Weights of a small transformer language model.
Size: width 448, 10 heads of 64, MLP 896 SwiGLU, vocabulary 14635, 34.4M parameters.
Architecture: RMSNorm before each block, rotary positions.
Training: 444M tokens, 13563 steps.
MLP neurons of a small language model. Each row is named by its layer, matrix (gate and up: input weights; down: output weights) and neuron, and shows model dimensions 144-239. Each number is 128 + 32 x the weight over its row's rms, rounded and kept within 0 to 255. Numbers have three digits each. A neuron's up and down rows have the sign that makes its largest values positive.
After each neuron's rows, "fires on" lists the tokens most often at its 100 highest values on Wikipedia text that the model never trained on.

L2.gate737:068174180051150140104096118100126111083147114100125138104156078085145197101126072150154101122112103163060116092093050119095138135116153112169109180165098053119104184085140155073159135140109152070129123145143157134121187139168139172146077146127132089121111135114111122177180124122092141112
L2.up737:111086159095103132169091094181107109122160174114130175157122149097128133100095126133156107163089074107151170062087145160210157128082120133098124089080098112116153109115178138096189157128127116096148104136082114067051078110148174085117077083092137165176146086110163173123148097154110144088
L2.down737:109075066105108112143120150138174129116084100127165124115118142146138120125128095215071148087151126136161105133158105133142155121165133111101090133150061157120156169167103097129119184193082054139102147176137139104097119125136185111115108138154084144070110147126111087130064164130088175091
fires on: "s", "ach", " B", "urs", " S", "h"

L2.gate885:142145191170138111156107063099090147146077131075110115148111146120138144086092086139145099119172096082097099115136130160146147170156081169072094130086169116088124161113114162167109089155161162117152123147144169119150118195111169127134176164140194138165127099100106111195041104115105130096
L2.up885:148099159166073165112113089117140133113117121126140091185141166163095133092104188111086132077092098122096111076159111109139172122149166134057129115107112182144150125124124163141102131100183175123069112137126104115133075151108181126139225201153127197167072079083092158139148120094152097116
L2.down885:131112139124123143171112147141132098103141125159130156016146124109110055117130124053161129170171185113081130127096074180083167099139075098207161134179126137150158091128049138183115188049105160170149129134129102132116090121076144146126095122124134161107079092133136131139153204118126162155
fires on: " well", " under", " across", " if", " Under", " counter"

L2.gate158:071086081084169160125146165119122144090102166156160122138182175135162164145123111129129153101171142124138111160140155098137153120163102112144115107170131128163193118094079131119082152151129154137136099120168092147099149104109105113101149110135215116100102144150083135135115092069119125128
L2.up158:085110121152110140106147150127107171092126168165133125117081179083078122119147149114121149162146107144133157132145114127104162157162126102141132085116148154095171156051152122073097118150175149159106200111135186139096098133162101200111170132125185151146141181185130141142115145088168182137
L2.down158:051105124090089113153165117071148158144096111158132140131159113123130098113135151143164129149150094100118119123147123040112103092151112130168066095137143134134117178035103168104131092116098139181089088076148090138094142123150099094106162130155154096087108164168139140147128171118104123118
fires on: " post", " sk", " Santa", " Fort", " San", " Court"

L3.gate573:084118215144097094159127098113135129133175143147149153138110201100083079130133175166158091164129095169128156144152083103095123163132141089177144118187147167114065118166140193192173076154159188111095108135131094138147094140084119169126186142176111129144141101167165137092094088126134068129
L3.up573:183138156119108111110093094107076093123153178178206159179164152106143154141085132118094140089123087132083087095114083127165076149141146109072090063162164122131097096133137083095157132130115143122138149119150130129188185175075059118119145093082148082154154141051192109092123135112120129065
L3.down573:107178143084127081062151120145115082136156107121246133113156164120133121081069150161086098177138115141135120128120123154190086165151180154173135132168121162064115194090132102164188084103123154104140168151148123155208110080129093107092137162155120121094146079112157098107121196131112126085
fires on: " K", " D", " T", " G", " Sch"

L3.gate552:173162150127138080110125125177145101144160096116099134075128128085131151084142176116196122138121160099104152111084172134152113115097147092145164136103126122046154057106207126120105132141089149164110169087141102170142150217145103161159122130168195125107132134112145139148091090111144137080
L3.up552:092080076155087087097147147127096144097195102154142135091174150183159165176119157115166163093110144124140172186093093157149110116135116087150101148115149171129166119167100158172128146061180181146106139139136166090104108118120165119129087106158122168138108119121147104101155139209095133131
L3.down552:111132133144153099160108096091102103131133090100119121125154116056102113077098152093156118097126144073165148115101203156147135108140128090068150203054153162079138066065136133122142147127144201117128122073149136137110111147168085173128122087140136096095106149120101147132163131081156078142
fires on: " of", "i", " King", "ui", " Heart", " after"

L3.gate728:151102170138170180126154109123173087120150108081137122120121156146118125130144160090140125088159099149131123123103093149167175123121107118102154118166118137150076125125150081125092105187104085054101173091120125111077096136140159143147104101141130110068112123106117147105089181183055161072
L3.up728:128124218205152076132085153094154160144105160156129172124135091125131167164172108115110084181084109103140160088095178168086163156134178099108110105136055150175159105120133138145125125178132118150208074077136136089125177182156110121081159185159153112131167140114203130102173134119080075127
L3.down728:115142154139093157067116112126144072120137138170097149075099139128135113106119139079140135175089089132181103093052141050091107113164109117099150128110106103141135141114090091122134202086120091164217082124168194154110104155158130123150119117123134118095160164131139134127151155108152073101
fires on: " sh", " Sh", " w", " ITF", " return"

L3.gate235:060206213148133123076111151146194147094097111127169096155151085107122155142118170143131109094073040123104172093119143117076137138139124181094143158131118101117178091168106160158062143114100174081114075162165184180120133079179111127118152201147094173163141078106100173148129166102132142121
L3.up235:126112160105125177084080114145101133102071110133117109087096109122104111118187119113153098097122086173097104094118113141156112103097166136083103146083177114139137115078097138087164200209180142078097092097159133115140120133150167180076072185144169058143125101173115135146093150078130096137
L3.down235:151112106070083161131150089123139146095148113128122103098136122164100101089114080152166197134148161173118161150123115133129178158102144137078070175140162108162079143071115154079115204147160099138139192191112097130177102152152102110118118099194119039111079090158183081150173110100140111144
fires on: "20", "10", ")", ".", "24"

L3.gate171:103112167064085151188161138126128134104112153138110086103160114113098108129128092142105082145092117105094105114083111112123106107106180113103076166099167079089143157164172159149168219162117142135093067154135123129080186098058108123149148081183179102118106158105123187057137156068107073134
L3.up171:153079167111164141139108114167088159116137131125169095178130056130089163160149094146086157122124140151157079112097145144139101143122090098112072098143159164131111146115107151146173113182089131111147146154142086161085126118079101105106170103154166136160159078150115110140086085131072102042
L3.down171:090118119163122179077100100141141134177154078048056109112105074108138093109142125115127083167060144125085099103150149102136143075146077063121129122143174141115155048162115078101116093158143143128171150144130143163161079149160144104101121183140152146127125142149101113167171132103150141135
fires on: "en", "im", "4", "ay", "u", "1"

L3.gate449:150134182159109141171103119131136097165135111102158141104102089077112104173133077137071157115154121127160158167083132186130104168155135141115077151119125143112163137158178123119064088108150153068127167145075071146120142141198138183131179131126097160131129129126128094098182139156087098141
L3.up449:147120074123185156144107159086140150166100105089140122162140150082096090181161120121114130107074161202118138169130094115157083117119118112168184171097163106094185147140164116059167094136133123112132114111134163126113151139115103090202143079054125115160176142158184175168165142150143100056
L3.down449:098148150148115118190135159151138102163101172107209048114092163174138143118116135095101102146114109110089154038083154155115149093106123149115160107138118153130070166132076139136177136103161132172184087142135140149139166089102112082150093135128133035059129185111100138108162110122142121141
fires on: " |", "5", "82", "4", "71", "81"

L2.gate575:163173119161109102150128093114130172073121147169144139111111173069101119153132131211100109113090185169197166123066107084135112102179098140074140161188108105180107186156143144125100117190152085127162173155172131145129164169126119166124098112142152098157080043165160171138081168110094111147
L2.up575:124185154089096114161111125137135166157113160124152122144086135100090128142106106181118105084075155151106096081156121136149203153103096132085153081147083110133115151038181095122110122124200148101122131154160162128132127173169119155063120107112133119143083129177201141182126150069163079086
L2.down575:112149148142145120176150180169099178151104109081156124139123153124092131143112135123122117130059158143154133179122083127101106204132150175129136115154162131070136157126156092093020106109104220068109089157094128081082178150126196170124118107132148138090131111151142075113183194123169093116
fires on: "ag", "og", "aw", "ilm", "uk"

L3.gate892:085123095143126120165146159143161119128105112147130079100131117142146166170083169119102175120121151141150185156109100131103135089159123058182116136125166153120138096205073132145137132079111146153108145129110105173143149137091153066090162067093159154136109107129077082130130084150128106129
L3.up892:080158177165139118162219169075147097067119093106077140093088072192128170141158145111183158086088134165188148117072184137142153127098085124193142086102096116127122098090143159174151140085156134134124171143159130154130167188171130112131127131088160146084114143084132114070090148127129100147
L3.down892:101162103141148087150152138160128132166140139085052138085090218117134087136147143089155134105108186160091102157055131159093142124177152127116164087141152145023201114107099127188169141168153137154141127105123133112139134131159098180113127105107102101087109092129138148174085169133102141124
fires on: " University", " Center", " Palace", " Family", " Lake", " Plaza"

L3.gate5:149097095128135137128057130074075159117163084118153222120133154139172186137125158121173129127191155082098117123151142109098140113088125165087110172163152108131086160147142116093100138160051120081160165082138135138123142094148179106113128108177162137072188190113087148109148132101141074158
L3.up5:101103062064108114105133202123202181148075180205094157100113123144105092098173094153125064096066108122172161125095130135071140132113117114124175178224108173154167147117092134140083150154122109163162107145136105129072139195160139120103136147172143120127140081142062132137108105138175179152
L3.down5:156118141104162181137133152123129163149157145146163195197115107155110146116098136200142137114079126118066109129110157090080140135109160080159153160148105209113066136179198134137106147094118106125131113158133143143132159115102064170144127146099161153116093200148094152155147139121125121122
fires on: " s", " w", " sh", " ret"

L3.gate767:123092111189116143094074079107110094174157145112154143152109138132147093137073130139074179110165172165158151131101110134146181088150114142132106164126082178162116131105131075188100060116152139161152146147085090136146066191153131110187107119184179107202087132111144132179136104122117122090
L3.up767:172209130120133051152169185090171193105122141148154163113146132098091152162074124162045125166149102155151151120072119187104108130164053128065154180056103119109127135137103189173120088172159193143100117179158139166104171116133119080184163162076130122150162065102132085151145136143119083148
L3.down767:127161106137137091149135129094107098122129119173129111115118155147098143093117166161149144116109139168087120107150146182091150089139108147132126203078149139141085144154093159139106131169158134085154150145154144090111186167182109085162111075133149120156173118137117106240154129089114070126
fires on: "oph", "ch", "Ch", " Ph", " ph"

L2.gate670:112130133071137162096165121155098103155152113178150155127172132176128138090104088122122153107106072156170103035120077093162057051113134122147172102082113133109104139139116091146153101109100145159136106138117165159083198059158090086134102066131134157140076116074143205107201156169162089070
L2.up670:156165220107177120118152144184078093150159112151133109152140095139124136103084146099129135106166158167137051127122160089160148067089128095145175193101178093159085142131118115170095114151093151158100145166098142167143197091160064120159085108074086100200180158144126135158130159098094144151
L2.down670:121079141131171131112109134110072146184148127152131097074113150205168124127116165155114112129131133135148087151071145097091125148153112103173134136151123139088068135124118152125105110150093131117130083126107143123108148135134092116098145145107100184141130184080132157103131157121050203039
fires on: " of", " light", ".", " were", " ind", "am"

L3.gate727:109192121190154153158153136093118135122154096101165162134156130109139109126137092116103134136160079140121148191144138088137158157144090166085076146107166142168126090095086106089147125094189182176089122083156103085062109089173116137098180097132149096158107146151165154083142188085153165091
L3.up727:149123158104133095143106156149124109114088089148177177112160126120105081099099105167102115133136101148100093094168149128148172124113145065109085135143114160109151136159176157096127170146150170150152097159170105097070106112201139116150092084163135114125104125174121169149094151114163158110
L3.down727:188105115117154141124174095131160176130124142165168090163074080163164164151116119156055136133094106132126112164147119140035123138150117127123107162156073118169120128181115125120131194116095125137137042124144136152121139106106114091128125148085111182084184089137101165086081125134139126144
fires on: "–", " May", "8", " December"

L2.gate517:153112124045149110168186186092110145098116182122123150136131166146097160065135101111110109121121118121180126067113165122170067122136116131085145176089084119164164172115148119104165125163158156143157094186114177194154174098102120120147152176128109138121095152113083167093101090152130085126
L2.up517:107179088109102170118150186132137128122134112090145182083201104162160087090147123118129161165084129150172085111092084110175099132050106105183153134136087085175166113090088112112113065186125085188138120108149137175100158119103108099091163122117140045090149200180148141110163120130142145083
L2.down517:088129093141136140102122179184122140155098122136182095149102143125065101128114094134143129140141082109139106169124135120113134098111065143114090031141132108115193133120118131099156126105094159023127107118111186135157129133093115177129130138119084194082126113148164175136190208108096153130
fires on: "'s", "ak", "j", " of", "ank"

L2.gate735:167152146133147149159132108112113172124099129114146167118129130133099112112148070140139139096071145096074091151138134073120136189159098122101174153191169131096104184151073171140106097152091117108111063135095153089106121111178137113110150139117102081067150085169127058155107130141164156090
L2.up735:141161175163148095141127106078082081045146160160109113089158160132135109119088089131160101101148099172164086141084140128053105156097089128230088124091176129124125171072153109160139137183125110183131182177123116119108169142051154095083165096067147142158097118145178159122085204050131121094
L2.down735:127150172130131147147119103172090106191139196087152162085145107114101134121114146120121135094086095099097080125077099098136158240109108148075127195129104120088139164169112098094117119162069056103075079138101098118107157079134142157125127097135135083103144108125137101186150122147161124156
fires on: " have", " has", " within", "ov", " having", " cross"

L2.gate453:108113090083159168115124161166153192093103128171110146139101101158108147144152145142047148098081155117141104138137096082184147095143118118136157108135124066138177174143153176071147137138127111120120127102117119120098155107098120120161154135086088117167151088077095169092135090129153134130
L2.up453:110081114125123092107107137145151132180133156196089150124128094159110114148155117113117172106144138115138087153119103138095119110119160118144093142131119120169136131094193162118170149200140117150188165098145182120137160152088169154098047122112074173152137081132123145094143116168158118150
L2.down453:083161097181155064107147132143082111122095131138191128124105151139084144115139119169130161107155104113074125090194137132147116109171084140122108127124138086120174158133165108112159166117156060102173088122109131218133174090073138180065084136158090124155122091132110131104125132114094117127
fires on: " ;", " R", " Ga", " determ", "et"

L2.gate841:145119175082148175167052154046181158139154153126106172140132181116123123116076154169109129136126138116131185104117188132172142085165087085156151150122145108132087104092131127108183122175118091108109073079139084111144142098135148140137132131145080196152127140128154110104121136118168160109
L2.up841:130144105109136131155157143191068104109102136119163116170157150141060123181146089178102075178113103103128138079094171087102126098115134148103135139156117145086080122156148138122115216144152116106119125097156131127119109174156139161147084133163113102099164052160157151122098090033106129096
L2.down841:111148204094107164144088153090115152126164178104101158141143181071120094092106148176156107164127113149124119096138151116130118122167082073121140109156106140126149204122157116153161129170137134137095073128127138086122101167112132129157153120137131195148072164100116122111126112086144185167
fires on: " $", " £", " fight", " anti", " Fair"

L2.gate105:077104079080138096067174135134118100087149151147074136158128104094169146105120115172131106126140190086136099094161126120139176103176152105212145148146072097128181139115099193106132102144133123101160156165121084128130134146149172141090145168065081170105137124140170142149119125125184166162
L2.up105:128131174083121085093174115083114168089143112171146104173120142126154156132165154188106142162165143086182080141195158081165118097117151111177129055090081122138151112131068119182124067102148116154090190136143081146091130151107132151094138188069132086151111113099131079112118063095158175124
L2.down105:110118104171115141153077089162127092177129086050132156118100141142107157173142148054156131094117105161112140111072125117110081120126145161112141165170163095163110122123199091124124190150144085150148074120171151160119125094187129096165063104149124124147133168106179149144159175166135107113
fires on: "'\n", "',", " *", "’s", "Med", "season"

L3.gate597:135136201138095111084158080163059174096156068061093137190062128115125102186097125164138164110060103117169123084149120057182122145160111138117151104127111162125175144140089144088141091147085126068111126161156130126083139159188206134177126165120094185178132124060150064174105130108185161153
L3.up597:121147067138087083120155171148098097069166118171149122107183122138143150145082145092124192168098157143107151102104105182107109097171164095158129119151097109196126079126173196145127178129151160108109105161117088119072082087120133160076125132146117154144153144174112127105089130100131186162
L3.down597:137133168115108139131148089117119147150176102109255125127080163133108098130110153114187169143122185090166122096121147077153122132118095146096140144063136084141119214103140119084126108126123147073088110166114109120114074140164102100155121100160089136143138124088118082175135089121128161157
fires on: " l", " expl", " br", " pl", " config", " compl"

L3.gate358:122160086154098084144089158120171058109107141109150104159185146128190157188100145086154105098142136119103113107120140063136106120126135120113089083112110115135126109089116112145176161153092084145092122156121108186165121138110096142136081172146126113084174120143079105134159154116116156157
L3.up358:136119114119148139084082149180207127109112112200142124120194072169126165113133130182127115059143131132121189104114084122101166101146165130121063160056148160139149131133114154225073111159151176065122127166202181158141102161139126160167151172141137095143166116118106121149095143129114123173
L3.down358:164120126156120116095069167088107079146161148122179141150144107130131116121146147125126101083117123215104120104148111106096102175152136160146124134113139127139039156181084137091159129162122151124078102115135133124145136173109096138176141116106144160171172183105167113168143090106127132156
fires on: " de", " character", " cell", " (−", " chron", "frac"